Part of a small language model's weights: 10 layers, 332M tokens.
MLP neurons of a small language model. Each row is named by its layer, matrix (down: output weights) and neuron, and shows model dimensions 0-95. Each number is 128 + 32 x the weight over its row's rms, rounded and kept within 0 to 255. Numbers have three digits each.
A block is one neuron, or neurons of one layer that tend to fire together. Before each block is what it responds to, as a language model described it from the Wikipedia text at the highest values.

Description: Word-initial capital letter. The first letter-piece of a word, usually a capital, right after an opening quote, parenthesis, hyphen, line break or =, e.g. "P(olish", "S(ay", (P(OL).
L2.down250:040099158167116154097138146099131143130117125128164129154153101124120060149147138048092163064074167178145074058111129116071152104173125157102150105207121158123150149180124160119137093145072169161127168077108090136167141168149194141102140135104116092089075116121193101144178120108112142133
L2.down401:092089120133126117097150164132105103059182086143119182163099058121143112115116146095100128115053127191126065123121098118107089120176135133162166163176120095118111139168170166116062194130086132177092062108114155118110166159188192155072125167106183079129149187101106134080123136139068091154
L2.down479:163122155166090143154199143163108100094153128110049181163148055112122093123090094051131132121113117183095052089138158075107069104122119082120133104135106133147179139178130106119070110081153108104068091136152103153170148184131141165064156180129192106144140148112182101145165153109201177126
L2.down894:096146146133097151085159123106131124119169102149104046105098110131164127110134120149114126054107099070104025115113115128161120161134161192120119118163130111178094079115144147118073160112159185094118107162082180077159169110137128121111141125112118113135107040169124136188124096106131130165

Description: Mid-word pieces, code colons. Colons after "FIPS code" or "Postal code" in place infoboxes, plus word-internal pieces like que, la, t (Baroque, reclaim, Holt).
L2.down447:121127134140147103174110150152154101130119155184129045097135202105116128180126094134177127130149131113070176115139089101141145157077124107088166125139121144067139078124115131178125109090129102061057074149134143084160149178095162172106074100050129137112134123155115165136132196126096129106
L2.down505:135071107147172101206123136184108091174146116118086122087118152091104063098088181163126143060119149136100102097158080139086185102135109155049126113183120172119089120169108116109134125159167130123155131129122107154119109125137088093103157086162134140121154141136186148150112089120108164158
L2.down725:153182133130097148111167116152183131130121132091154111079161116133141141102104156163150080160096164085114151172113175102147161144092146120108163107164152150108164110119124187042171145117149079133069118112192138085099096086059092156132151143142138136139122092129113174120111125140112125157
L2.down772:114164116129108114037132126074163123123114063179153092140114106119146151088063081105127141161106159200130164130119101069142150116145138120104133097112145172107125117079114089220181120115105136169127236150137158077111138126110122111102143141127131101098147197127125125127159156079155121116

Description: Micro-bi word piece. The "bi" piece inside words like microbiologist and antibiotics, especially in lists of bacteria named after German microbiologists; weaker on scattered short pieces after "-" or "(", such as see, /, +, ba.
L2.down173:154062073057098108148067103230129137129115122187126108094085116129125138118129086098098124154192185126170070153125182150091085149166078075137086067142123096064140135183133102143099179092112142148137127116172087092129172150126098107102086134105162110115140121178114166146131144091117150142
L2.down236:132094118168072201115116117162145133163159125174134158149126121134160124118181168126077085100089070099091153190130142107135111138077117117162099121150097144130151135139183141133075116063092142118114126130126148134165098107164074141072135133092130122150111189118153140165119085077097122177
L2.down807:111148139215107137114122170082107047141152101122182157146132117129114170146116166104158134134084109220168144162082098162192085125152116081178111085163157170130146168174170122157109146129095160123112175109185123118109134114152099125126171158137172112149148159099098123168152131132164153112
L2.down957:131138130123077138116144094070083127123110105121104130093153111146155169136120172153170122139127156189129179112116125026088092121142124113089160173089138157129140118090079151134153094130192140118145104119035125148078192094141144135144139047135166068115121144117081133158138143141134110145

Description: Subject-phrase boundary comma. Commas, and sometimes is/was/are, right after a sentence's opening subject noun phrase or first clause, e.g. "The kasbah's main gate," or "took place,".
L5.down585:121103161140075125107123164116093115084155168083131155022197144122151060128106154130133168117099157145157093125153089063184155102083130079109075086062095162123158084136188130155165123126071225142178136183152139105151089177084130158111125135227141096143164154151075097230149128154159099147

Description: Go/went/came motion verbs. Fires on the verb "go" and its forms (went, came, to before a verb), often after would, was, or to, as in "would go on to"; weaker on word-initial fragments like go in gorillas.
L5.down926:097194135144145110155175117187164120108091128130116037098159124100119103149127125153099158133118187151132100235128113086095135172202170159099128117177028101139092161102134130101106128106158138100176123132135095095207158092109130127154124103068169108126109140184105124117065138180095134127

Description: Word-initial "p" fragments. Fires on a lone word-start fragment, mostly "p" or "P" split off from the rest (p|ioneer, p|seudonym, P|awns); weaker on "the" after verbs.
L6.down5:150154124133122136154117143165173117173121112097110123160063106094148107143112131137148095155152140127141059160174144092157148169098075087167158131136096169137103140147123153129108141117099102118100104167119164111161110129150175137130086162154122157156134153149130110122174083060163143138
L6.down157:091108104174102163151161116141205140136088098098104075173137088139126079109150085126107154131172103085105084144176104130146171096086120067116178140138116156119134085179113190097142155103141126167124110124127124101175212088158181126115181160112103137094121158194106166051073151158086116161
L6.down433:111093184165121160189164076071072133139168136141199098125164086076173077102138153137105175157109149107074105131078180161111141069118106161147152100120123184126137144175157160117079184125134119110112165146163131103055147158133148110119132088100127119131190124139110139165120122134148129190
L6.down884:076049117202140120109155124137127126154179050152127097061160091114078117150083103133143058104166154130113096161129072132136105156091167142105095098180134138064117187158109148108141143101103128115112149091115128104092122147172093144113179171132127163106163161139148132121126128107120106113

Description: Adjectives ending in -al. Adjectives, mostly ending in -al, and the word pieces that complete them, often before -ly or -ity suffixes: regional, national, formal(ly), occasion-al, ident-ical.
L5.down771:157066178117140154109143129108160079134115114140120157091116073117098185094126121083114096104063110099219136174207124109135125091097113059143034126108071099122154122086074111148102173124135070142097144142098149161131080158151168144156081105216131102102126072184120124174109091133109109134

Description: Word-initial "So" fragments. The word-start piece "So" in Solo, Soldier, Society, Song after headings, quotes or parentheses; also mid-word "n" pieces (Cu-n-ningham, age-n-cies), "there", "died".
L2.down267:143126162147125124147142132141129162086138155176119149061135151140112153124146141139083128111143139153118135122086098163122124098081104130153083164133069121149156135164172091088081110162151106104128175080158098087172197151067119121107089139159131133151092130114186121107108114120115109112
L2.down592:144101132125119131119116116121162117102139150142144113156131142134127119160071149128126126112129080155143116144126152186163098141191127134161131143179176182045184085123108042075104078130144194126036101160150076142113135152054144093075086182106130159156128098129120123108097115073123102137
L2.down876:125102173089108112075114083160132186142156103187113076139143096094126108138117168108079104160142176121133101118177128146122135132090153108129130157166147109123134146116236113100124133115148120106127113149118136103155186119101065133154146176097157131142092138108118137135075149092146205139
L2.down956:180122131112089164135134135097124103108203095150134133129124113103134136082126098069142114146165091172119143077161162090080197100053188136112144115150176100119120096157098154140104077097107129103100121087061121092123108106068078104109130183179095051104161137108163161089137097100116166162

Description: Sentence-initial existential "There". Fires on "There" or "It" opening a new sentence before is/are/were (There is, There are); weaker on day/time words and name fragments.
L5.down819:129059138130152124133086111111091095080076145128130090086071104125147151148125156121066143120124116145136178128189112180189096121131170063115105192176134126160167103103150118055110160145195144129125143101159133081125178197119118097068143154088117078145107092104145155107070180064130157130

Description: Mid-word name fragments. Middle or final word-piece fragments inside words split into pieces, mostly foreign place names and surnames, e.g. Bucha-rest, Missisa-ug-a, Na-iro-bi.
L2.down4:103157153110112196146093145124129190200190166134101148116195165068178197156123130063105162115145115109122120104076163107134154141128112097070139114152131164130159195162100137164130063140117124203105092170180168160095109191136123100107113147128126076150074107114172126190110155108101194119
L2.down90:161089093097147116104123138101105120119076103113170104125105115155124109091110148136082165126159215069135154119130137124167070123150122085122112117090120169104094161086153165091151140156086133127116127124007136144125131129091164119126105147080093154101128070103168128067114112080150155111
L2.down113:113110093176124136127069098136096162123146157143157165121107124200118178126064119169140164074123123135145161122126087119168174102134132121076115122082210104138097119151137130103158159134171120132160142163158152134139150150059124104169133082168059054084128161129139092147083112182097092115
L2.down715:075178094144136092159148137092116106081148116154148087149076098105150114159135149104079136085173155105070147150143065117141164157180137135175172067107060127144129048185165128145147192122126142136158162106112109086122181144124158141109151114170174125103036134104064117118120142109159096100

Description: Mid-word pieces of compounds. Inner word pieces of long learned or scientific words (neuro in neurologist, eo in archaeological, micro in microbiologist) and hyphens in compounds like co-editor-in-chief.
L6.down359:139155143153091129120093141100136106073109159145130162217136103116148151115111109170126100160087151090098125129086115150131094104171106154162150123155097087035104157146084151149097124157149112133118145170114138160157184099126103124135158110170114079094154129185081077166068093102130143107
L6.down749:141164143126116090151111151115089145150177075108096172104135176104172170102136166154118104065094098128139131130094098182214119176121126175149152103114140167120095047122117115118135173151111107135137079128119149153135170191113101203168112099164153111093123111080147147129162103126170141108
L6.down788:198177114118064155137112148083150123084138122162115174178115069106097145129125151178182142105116109130127123120147130120142118146129103151154084146165195091129136124144122153144169152152162140117141122132169128132091200159177091086044102138128103114133110105161151117125115141112134129178
L6.down935:147088118144110107145173093133107092126150123105160142109158153111117042145130181141147177139138178162101086110115112126142079138165113147116102164048124159145106176128062100115130133110132115135095152136149109188133104117170133146143099119095141087147150142126126142164108167104092173172

Description: Word-initial consonant fragments. Single-consonant or th pieces (H, G, T, th, g, w) that begin a word which is split into pieces, mostly foreign or compound names, e.g. Winter-th-ur, Sven-G-öran, H-rvojević, plus country codes like G-ER.
L5.down208:102114182101085150117164157189126115067109105107142140135176133133138083181104136125164064110132120102140128111186124133158091133152134058092106160101168148114109083153177098063119106155085152102142105096155128121150124154130141191084147117108127133088132191165118109119111203110130145160

Description: Clause main verbs. Main verbs right after their subject or to in biographical and historical prose, often the final word piece, such as declined, took office, assumed, sought.
L6.down252:143191138142144112131133183145136155070142077109153111120125115104116158161132137125156092122055130122139095126152142162138111187111134097127204101141108135175139083155139089116122130079156099154106089096163096105153165154088159113146180143164120094118118152105113145152074065105123132153
L6.down799:130096118139102157149122061107104044181131150135171162123078129126143139153155091113165070149102118135115068127121156145130133095123117109128160166148163114178116164127104123145168102162109151125070204088156111143092108143184141122102090131119057123155135133129085061115155114067073125095
L6.down852:149142171194074169128174129156183093166119181123141086180138069141179140145150093156145081187051097081099138130087149099084113155067134127081085136163169103071128130153082128111127128128152116170184079120146133132151144141100150091100145086096163121140179117117167155141112102117170145092
L6.down948:146128123129117183163133097121146102108081104094133124122119127085097157163107118126081123137055053119180146074138154131177163132189088122126181117166132123086202119137145115155103081174112141104108137097109115117063085166115150178107084171142106105174141068152125087105080104168087123078

Description: Split word-initial letters. Short first pieces of words cut off after their first letter or two, especially e (easily, earliest, earth, essential) and m (mud, mast, masculine).
L2.down10:102121143091093194138093130115135092142140111157156107105146099126118102085095127158166140142191113133140190159155108106115139082103124135145162135134128158164124108145090122125110166064130095177075149102125109139164115204136115113168115107073145079098156133156150062141158178125145117081
L2.down18:107038132106126148152104115179135102196085118142137112137170077127120077162134127182180121176160167161071171162187143113125191121161100097071108120154082126070099147130131157155170120092151068148095125097126129128168154189146181112147162202070149133144114086138162100132114164165183087109
L2.down26:151130139070153111163149109117109171131173116078173120135149109076070119107129133109110145090119138169101120153123103151118120077076139126067168089102098137091089081107140106080126178165146069146105123154099177139126123197072145093120154138095102133058124112107101109117136182098138126115
L2.down170:143167133090077173095184160112068094136185091128139080123160095164138130083114141104183144181073131177095102152123117108106155098131134110191156149131102151197102107114153160121151151109098097129101127197092159121103131169180130137094205150098116100129111085101136118108122042126166157123

Description: Mid-word name fragments. Short subword pieces inside foreign proper names and rare words, often romanized Asian or Slavic, such as Takama-ts-u, Zhong-x-un, Ryuk-y-u.
L6.down209:138093096151093098128171116112099139171155142123112136181186128155147137097129138088153128131076170150083138102189131149125163101105142111130157144100150155172112147150116114157125120189143132174071161137135155119153116151167103094113115132134150120141117124202086102171095137082098118083
L6.down264:080097180104134142092178084116104108107119114083099130120150175128180117115155158105249110126102120087136175144144119068150176106126163078184100167078152175100093073138104100166119073111193099180104112080130134165150150163150122107126186092095151144132102150124100137158162160083107098104
L6.down620:137140182185169115138131179152110100099179158146167116171148073154132113185100084140126116108153112188161117131130153214113130091153102119137135133141129072162123155118042123095114104135169117073090157107138108172116160126154125108063100138107078131106107104191141111080208191122130109176
L6.down736:119095081138142123193150127105163098142131217095174143154094095157073120138115137139128143118091091108160110166129112167098105130074077132096142149097139143175126113164105134144102114091126131150164140111158172148105109157167126123102072144129107205134068095144074079086056183109145100119

Description: Word-ending suffix after "-i". Final word pieces that complete a word split after a stem ending in "i", often adjective endings: clini|cal, Academi|c, Religi|ous, plui|e.
L2.down306:121171133112138147181098153155091103145158115125143200110148116104118121139176118099107172120137086107134162134169137128158089128169174178118153225140048119096179092123079129132129200128123158129117154143092166118162147162106131150166123073076129112196169129106151172098127148131107094106
L2.down702:112170128108151090168121135120165132090105121120105104109176115142141116104201094184141158124176159175137115082157094188111170094090119188134066187110161120044139151163156064157145099138130046146129172110112148128077172131160107142158115171137129203164059128105115112058186150185113150067
L2.down739:084112108156119090073109101148182142172124058126143137111113156088126176143104102111094200105072138098101101136169113202089124146163115071179154198153074128162131118141135127108084152092038117083179089084188146155157137123123143131173106081153121120162116146121092118109147163108150116087
L2.down833:193215131142085123170106115110102120133114154185073161086167106113120128076156122102184163111135133108180071110105164083138145073172091119064092138155157110172104155131061154105157107146087082126094105103150136158155192086152121109134149173082099117097119097172111098109131126132150110062

Description: Mid-word scientific fragments. Middle subword pieces inside longer technical or scientific words and place names, such as subt-rop-ical, m-amma-l, bacterio-log-ist, bota-nic-al.
L5.down200:128144156172184129145150132132170088135112121093166094057147175116091130119155109141162123150144095159124103102123223160104134126105092147097085069174074101084168144174144144134194138115129143130118108098225128109129158095182096139106163105166067110131122106153101122188133163127120078112

Description: Before an upcoming proper name. Generic nouns or linking words right before an organization, show or work name, e.g. music show, released through, distributed by, founded.
L2.down275:132101138115107131168122123151114122130114191120098087076163121126127092111105060124118146154114157162061102068133122067146114138111111077162080080128089107144124112072122080110091041112145092153103090128088189143112083163142133126130135098120142111078145145136109141096118161139097158132
L2.down356:097102116095180178133124143125106155151152088145185145102134045109129153096173122141125138144137142074086140114120109110145152124156174043154122093134200085078122099133203127083150131126130135148178179114114133149135140087160090106139057100163132133207141105106137113145056129154156142108
L2.down497:120125172119115067121165100140086109153140088115117135107164132108149150133201057142082112106150154120139194191157097062100113166103115156088137153121080102090130116101197107144106097106125074117135133103108093105124160096124162196103095084161116122108114146137140113114105158074112072109
L2.down850:114135124177104070204105136158153152169140121146151050151161087122175135140126111153156107155116111097137145109125134058136147127146093086160167153065122127054092127138099102170107082127110118122039134094094156137161104136163155176160137099166189075104122107138128115152132130120149107158

Description: Foreign-word inner pieces. Middle or final subword pieces inside non-English names and words, often surnames or places, e.g. Bog-us-ławski, Universida-d, Herre-ra, kle-ine.
L6.down293:103122147105031081111186110142156101135118157094135104140074204122207113122123124105152046127092071108137115117073099130115121146143092096124116099130171130119093073152154118119101130096125159127157090111079088165115102107100189101076098101146057091077093163126114147106158139135170121073
L6.down327:150111171131117203154172111112137150110129099197152109167137130098091108179069136092165125131166122082172158072117168136108127068156086098123129130124135164075158120141095102168173136032141116139204124144134164134117153178146137113133138108099098160158147128099091103082164148119151104091
L6.down537:144124137105168127127130216149096098151139129116158144114091111096073101123125141168133106131123115162110118069138150092144147196117156124089123107110109074142126165180125143180162100073133118131124104123064033128106175120175126098111120117131083200135115083145145165151099131140113098154
L6.down861:135159152124104114146109167187179216121157099136147092157146194075105125131115060073146137144143155088104149112095115092102151142117153221090181120161092114138169178168172136173134139054149137148142098118138131165125135116193060112089101109149116140090120097090128112155166141123088140084

Description: Mid-word syllable fragments. Short word-internal pieces, mostly "ci"/"ici" in suicide, suicidal and municipal, plus fragments like hydro-xi-de and pyr-ami-d, and numbers inside "6 ft 4 in".
L6.down501:107176124104136153143124124182179156083147120131129157137168120183112130155115123196082116124108115165091151252162148142051173148107110141114125101115100063083114112154122120178143119154099083143126161072047098151157143177150144109157163105167100095106128159144149137088124032135134134143
L6.down511:144125086085175146157129130179103088168079068145145157132127098183138157158095124144151142111167087150166095088143056193112089140129112133132122150088093131129126151110143150168149112123149174136131094141099111140136102135117108128122175146131169132049121130047131144110113131120145116114
L6.down719:151080078177166159074149077088097121108129088122155134098135090048075098130101165168156141146098156135113184117149157144113147132166090092155090238053106160168094079160117136146075181139105149155151103161132076139147116127146154137142130132151113156171128112143136116107116093134114133155
L6.down842:192159163067156193138191129096139089116133120115089112093101152064075087089115096093093107122118165152135142160124123134121149096097098163135110084136084137145121098075160128166117118134156170122134115176143120106125102144139131082146145096137111141119134120144160095122139179122101140100

Description: Infobox field label starts. First word or piece of an infobox field name after a dash and before its colon, e.g. Area, County, Arm(ament); also table header labels and scattered mid-word pieces.
L6.down251:172105171127145108157157133118152151081161213161063173110046101117186119118085144158145151086144123130174111189090109171175151160134148189166151104167104157170079100077140117141072104110151102163153132113107161169108065073173130152146129126131097075097181142129134134133151158169153124116
L6.down473:111180137112118149081098142135151040158134098126120116136171155097033129098205122088179137187155153112121147133104134128127127146120072122107110096180109140123136167145128076082092168144139087130122099130186133135122177118104105115203123123144145049068070113122116106125120147103172119162
L6.down818:168124091199148164082114169122116129084091153103173127117156171110169105117168093112073141164178128103120135111125144140139052163147138200148121129228083124100064148140182118097119130166180140113123194114130160113169164135119088129137118082144112113132141140111151155047186127136126138131
L6.down933:146163025173129106097107128097143111140099151129116093152146085140161114133069122139139085148165121090122135125130124129155126176039180152157167136111124148059157119128136130178128155054099110097087219137130166124108138145117164130171122069116157097159135189170154092123111168122166100102

Description: Table cell separators. Pipe characters in wiki tables that end an empty cell just before a value, as in Turnout and Total votes rows of election results; also colons before values in infobox lists.
L2.down234:152131146135100121111195106112194166137111155178116105172171078117113128130167181070156178151117113098091141154140197103175098129109102170124114082150161115146136111158149130109094145122138102148058092128111088149107139159142142133153153132103120144096128150102119155064109151079089102167
L2.down286:118156127156119168160128135169115169159148145123143192142159114151201124155159120169091140110112080154119112126133101104068207084188122102143160115125144109084142084145142074113107176109097145121135097107089095114104108158141128192114105126142133168034186166117093120111092124124140125163
L2.down402:155118181137082151174142162136140122123165142075110136131166090151158100122117182105117129196134159150111125155119171136116116141124104134137184132091166074088129140123112108104097148081075106178101112069115136154121149142138144106051127164073158127194105138164094139121199109122148142134
L2.down954:111152139069119133095114094099064141133130153104122152119151129041107109152093114094133182120148135121127139121135208135089125094116080116121133151128122104163107128126067139102135140117157126133059089180084109196128127154115113141175119097121114101108136149125183082094109149067147073170

Description: Evaluative adjective completions. Final pieces of adjectives or quantity words just before the noun they describe, as in great success, substantial damage, widespread use, moderate.
L6.down87:170161187097096144132122098120143134203113117156066066080164152129149078129121163103224199084110109154101105151157121130164097149125091092147066150128144094086111094104127134144145065159131135159137104131092143126095114053171167127117132157109116120120101134162085100212184171138170134074
L6.down140:085087102105156135132085120119130165139137147116129117136114182120144153113091146102104069198103119139112188124108139151131171179131148132115098190135142146070124150080066138101113204140140143120034141100082156105156176114145152072157004138075190077118119166111111129145099146094088159063
L6.down647:170114121127114119128163125124149103104090095140104120097139114140138135134155112064131124120158143090119091150127125199142131126119109099101118197099095153117124094128134099114137145081140111238119196141150125147153094148170143106163139119100173126141046157103146154208142094133115157174
L6.down713:138091073125090154154127088130158117134154104102132056156149101109127163157102133160071115153132055155109156143103150174187110157153167148131106162119127102199169098140096103103101169115086143069052168131127145110146119142127171188133108123059084138128157118134141136157084134151092124094

Description: Infobox and table fragments. Delimiters and word-start pieces inside Wikipedia infoboxes, tables and lists, such as the colon in "FIPS code:", slashes in career rows, "Species of", "Ind(oor)".
L5.down76:152079138176087078065089078150130160082148120157175146134167131135118137173035108131170131106091104088174182096143100131110175133183117169113179082127115159059140148119149078143134048117230180146155161173152168124129120108067097132183108128141104093172099137075115189140098103117114138185

Description: Adjective-ending suffix pieces. Final word pieces that complete adjectives split across tokens, mostly -al, like Leg|al, Technic|al, nav|al, Sil|ent, sol|ar, often before a noun.
L2.down23:137060150150159102114115107165161088180170110140157153086099165122121152167121074105052083122177130196187073135146110156081141132165086082152109129130129112115156143129128048168154140136156112117156117171094203115130140107119164115130098193122134132095093122103096082150104109180172165100
L2.down80:127175194096070151105127150105156165153133116114108123137162079168139124102137143165104123177111132200122142144202173121088110148103140079203105091123087154121160144152042134118118140109184107155121160135143121076150137147139104051145148104075127118120099175125157127104154124197202140069
L2.down375:141099113126104149132163176139127085109076135106088126133152081165140098175144107123138138156091090088095103141130053097096123171169045118127093090099113083085157115108115118158096131097181076147152169107166155131113141131113137060152110140161154111035134075124170117112148122112136110132
L2.down928:141129149067150115110093132079132131164104119088094166097133132088150112122171148110178139100092112104152132112136143138092111092130113118167106138134080127153141091182137147128105130137143077077134101140184145097136089134126142162130179104173090126185114109150135174118133153099094074129

Description: Section break before new heading. Double line breaks ending a list, table, infobox or paragraph in Wikipedia articles, right before a new section heading such as ==Cast== or Career information.
L2.down61:139208087092147108090099177170194169145148119152180104069176059176180102087092119125166134129139112223119095137141115117142075132141083143142132146109164165088117124130070093160130099134136138084126105113167101090110122171170076164200164080132132165141075125122121194072144077131130131131
L2.down322:121118144197101113146132164159133171131121096141140196096123066199134102161073124129139104162137158175124122131158146178108147097136138105184141139141079104119125074105098130124149084138141132116117081126152070150064125127151107145141128112155161130140121137174092114135071208179056156079
L2.down352:123147136096118128159123125148091163182149114197105127108128156161089142150090122141111133118148129122144117104086124108110138118170117103153151092086121090161119085091103113142078146123119084169055223129125153136130136110105119189157157078154154139144147090118088148097168113121160168142
L2.down414:158097108100108169099081136114162137096115141099139141096187156117104100124062155129058147072169123160155086117137103088148135069101078116175129060144105132132076094147121091128101152181086092119120129192097113150143055103124162158116138149104121140169140073112115145111153103099158151130

Description: Mid-word and clause-continuation points. Three groups: inner word pieces (term-in-us, ren-der, cont-ig-uous), commas after openers (However, For decades), and objects after verbs (made her, named it).
L2.down198:126081147179097156169114156174059123131174193129153115120123095155149155124079125149112085130188143127105161148228134157100132150135180116121076115131158159131161156115205135177081181160182111113139104116144192092106081194137157119096125196178132146115104142117178092128161170195137160168
L2.down623:179114095112106104096126108138168136102146171188107152085157135141140111098183133158112127122198143158144101173149144148121147112124174131216160039100030102196126111099116157146155131193109123107060106142075136093148118207133086164170121114189135145125132149078153123130172130141158127191
L2.down688:114134143109186121183102171050162170053156090133126073163098118092125134194132096075117191137176160119125123130163165111140151141114116114177174128123145142121130076080201144162161110113128139034093117109104109143138106120125085158118095125155098132150092117190170135086162070114079195124
L2.down761:143106125114122065140105109162144140096104212122112155092106096059073133151143131109154098088142142157119154116144106082137128110057122118144134070139111138136140161146171115123145125157121130146161099175133100168114122112185134134132177042133175093141130130192077102109102162125187042114

Description: Infobox colons and word-middles. Colons after field labels in infobox-style lists (Starring:, Referee:, Prime Minister:), plus table pipes and mid-word pieces like ugh, ach, ng.
L2.down52:147137103149101121139144143109100163159103089119151171113125122162100130084153128103112132099163140132153073165149131118153145114137177142153087168192152128143101102131080168128146106050210142110139151143164118169134110112085139162135170115126156112098131098159129136121099094065105157202
L2.down154:113118114113121075144149115136096175121163091115186174111113086119145189162129134119156136000090084132148119114173132129100111091113122109121125121155175097140133090116093129148117117140128119144194118127132188189153076156147116109135068135167160157150136113146119163120131111041073111105
L2.down694:075138133112214158127149124150176125138127136114215146117146147162161147165150094157122144127146115190162115154145146130184069134170138116131164121106161118162121125127035124090118180155128147076117187067127131068151171135140130103084141151198110101109099135107136140139051149117127131159
L2.down804:116132141098128184129160095139143078140100156087172154150178063115116138158135136144103160101104142102080162098043140138112067137052206133149177135107121134119123091133159142114140057120190145088084085042128169105124139105115183165112126099139141161074124151134153178123117154127132167103

Description: Mid-word continuation pieces. Word pieces that continue a word already begun, such as cc in soccer and Mecca, M in McMaster, or ar after micro; weaker on was/were/there after a subject.
L6.down325:099092108068120117125112071121083156112127083118125164132144113116089136168115119092123134097164171122147122131111091077135115112114130170136149111123131222116120108150055127108108173068051133137143160144136171092035104099094113100140156136153076167148092163084106122078123186120167173118
L6.down355:142099154170084175175095135056132167189099118146111104120148108145161182098114092166149051171141131150169101064085164092116102116136072121140090127110094142091141096127144129116169152152056219140092106178145121123168143126027163072127120117115144131168140056190144098158114117135119109095
L6.down813:132152135119056176034184169132119117150089121137116186135157133111121176173138173083117126153159095105063154108147157163130095151121107145121086125093149140082109138144122144122105102137123172085154130106171159159180159082130123129129187168154139140171111117130096096147121118134193170139
L6.down883:181156160139169158140137161127166121100114058136127134194147057157136169088138108087115129119149134159112120139116116102192095089114144131106179178159116167164131114130178077141104103166140123127108075118082123125164111150167132132102098167154133152082071158148149157062168159164147141128

Description: Clause-boundary commas. Commas, sometimes semicolons, where a clause is interrupted or continued; strongest right after which, who, that or and opens an aside (which, however,), also before and, but, while.
L6.down314:132112107150175154146106122081106157122153079129123095142116143163121111118092143166138149114113123137140146128112090147156171092104091079173196112111100141116072137183209083102095096114110166121124136175103185133147132163170108150173138156191151106201181131155122153078082102076166183081
L6.down445:095125177065128123139125145126142068147087091111152117085160106056133202105101144061130144120142117156162124112062130100150123182184107141127106121126136090108137096081146169123115128153120125170135105167107088137144174120131125152090102110155123136097127104158140086073080103120115120096
L6.down543:158125136128090124114082167101117101143154163113095199098140147151128060079086149171150149196107117067169134136104102098071173165098086149117075162146077168113139107111125142163073150129073163153083167151100132123103104140140105157128064159133134121102103130084105134096111093143127143137
L6.down674:179168099122199155085099120119110133132147133121168110140179114152153117130116169116120159119203200178147090090098105138166094130170098155160113108088090167104207153172103116121157138138168111136156134079102163170124090129178113154133127152175128191150141071124080114120100115136088101156

Description: Mid-word subword fragments. Interior pieces of words split into several tokens, especially words and names in lists and tables, e.g. Gym-na-stics, mediter-ran-ean, Arch-bi-shop.
L5.down455:163107105129132152137178131133104116063145154096130056158109076099137127171145140097151128160130106136137146154148136121187127063142130201114161146147163064162099105127113150125132131136129098093089083181098157118119144163084143094124109127102123081122103136156117162186057121125098179081

Description: Anaphoric definite nouns. Generic nouns right after the, his or her that refer back to an entity already named in the passage, such as the club, the band, the company, the bank.
L5.down207:117124101144128084101044181128043223158134099052138098085176130131096105137126140141128089140184198147117124111080117082157182099059173110090166182150113124138139144156146055156158164072136105100106166115135155040075162110131066158187102112125125146156147100117075123144110166170154155128

Description: Place-name word endings. Final or inner word-piece of multi-token city and place names, often after in or in table cells, e.g. Zagre-b, Helsin-ki, Bucha-rest, Nairo-bi.
L6.down349:141106143107152129112113142164082119089112098158095112107159180120130094147145093120088102130137079106101099056145138104075125149110142084105050127116113091123146141165131098126134156129180101115084143182113123169171146135098108109091101124057090135167151128164110108118139135152099152103
L6.down588:111095076079072122202143093147058116104132100124135085171138105155136142160095124151186109123141117104148133141089140098104202144118125116041162138069136176140187088112128165126131133160116118144117184125123117101091120087136117134088092151154095080166107123164179200131111129139125124143
L6.down894:132143129073133188160150146142067182143157145173128130132167162126158073157142114116151160106106156162111176078151133145145116125100107111117088155094156140111144163072149135108068118122105133119109129154138141165140130151115173133120096141139082164099115157152134127141151139053121142159
L6.down906:141125100129141174092113128122118096120144100117137090135129153106112077106142110122087081145114096171062105084122097154122159140119145151114127152138113161149096145130137092149126095100081168135113113099132133069101126123111081215064014138152077131129137157090167126073117155101154157111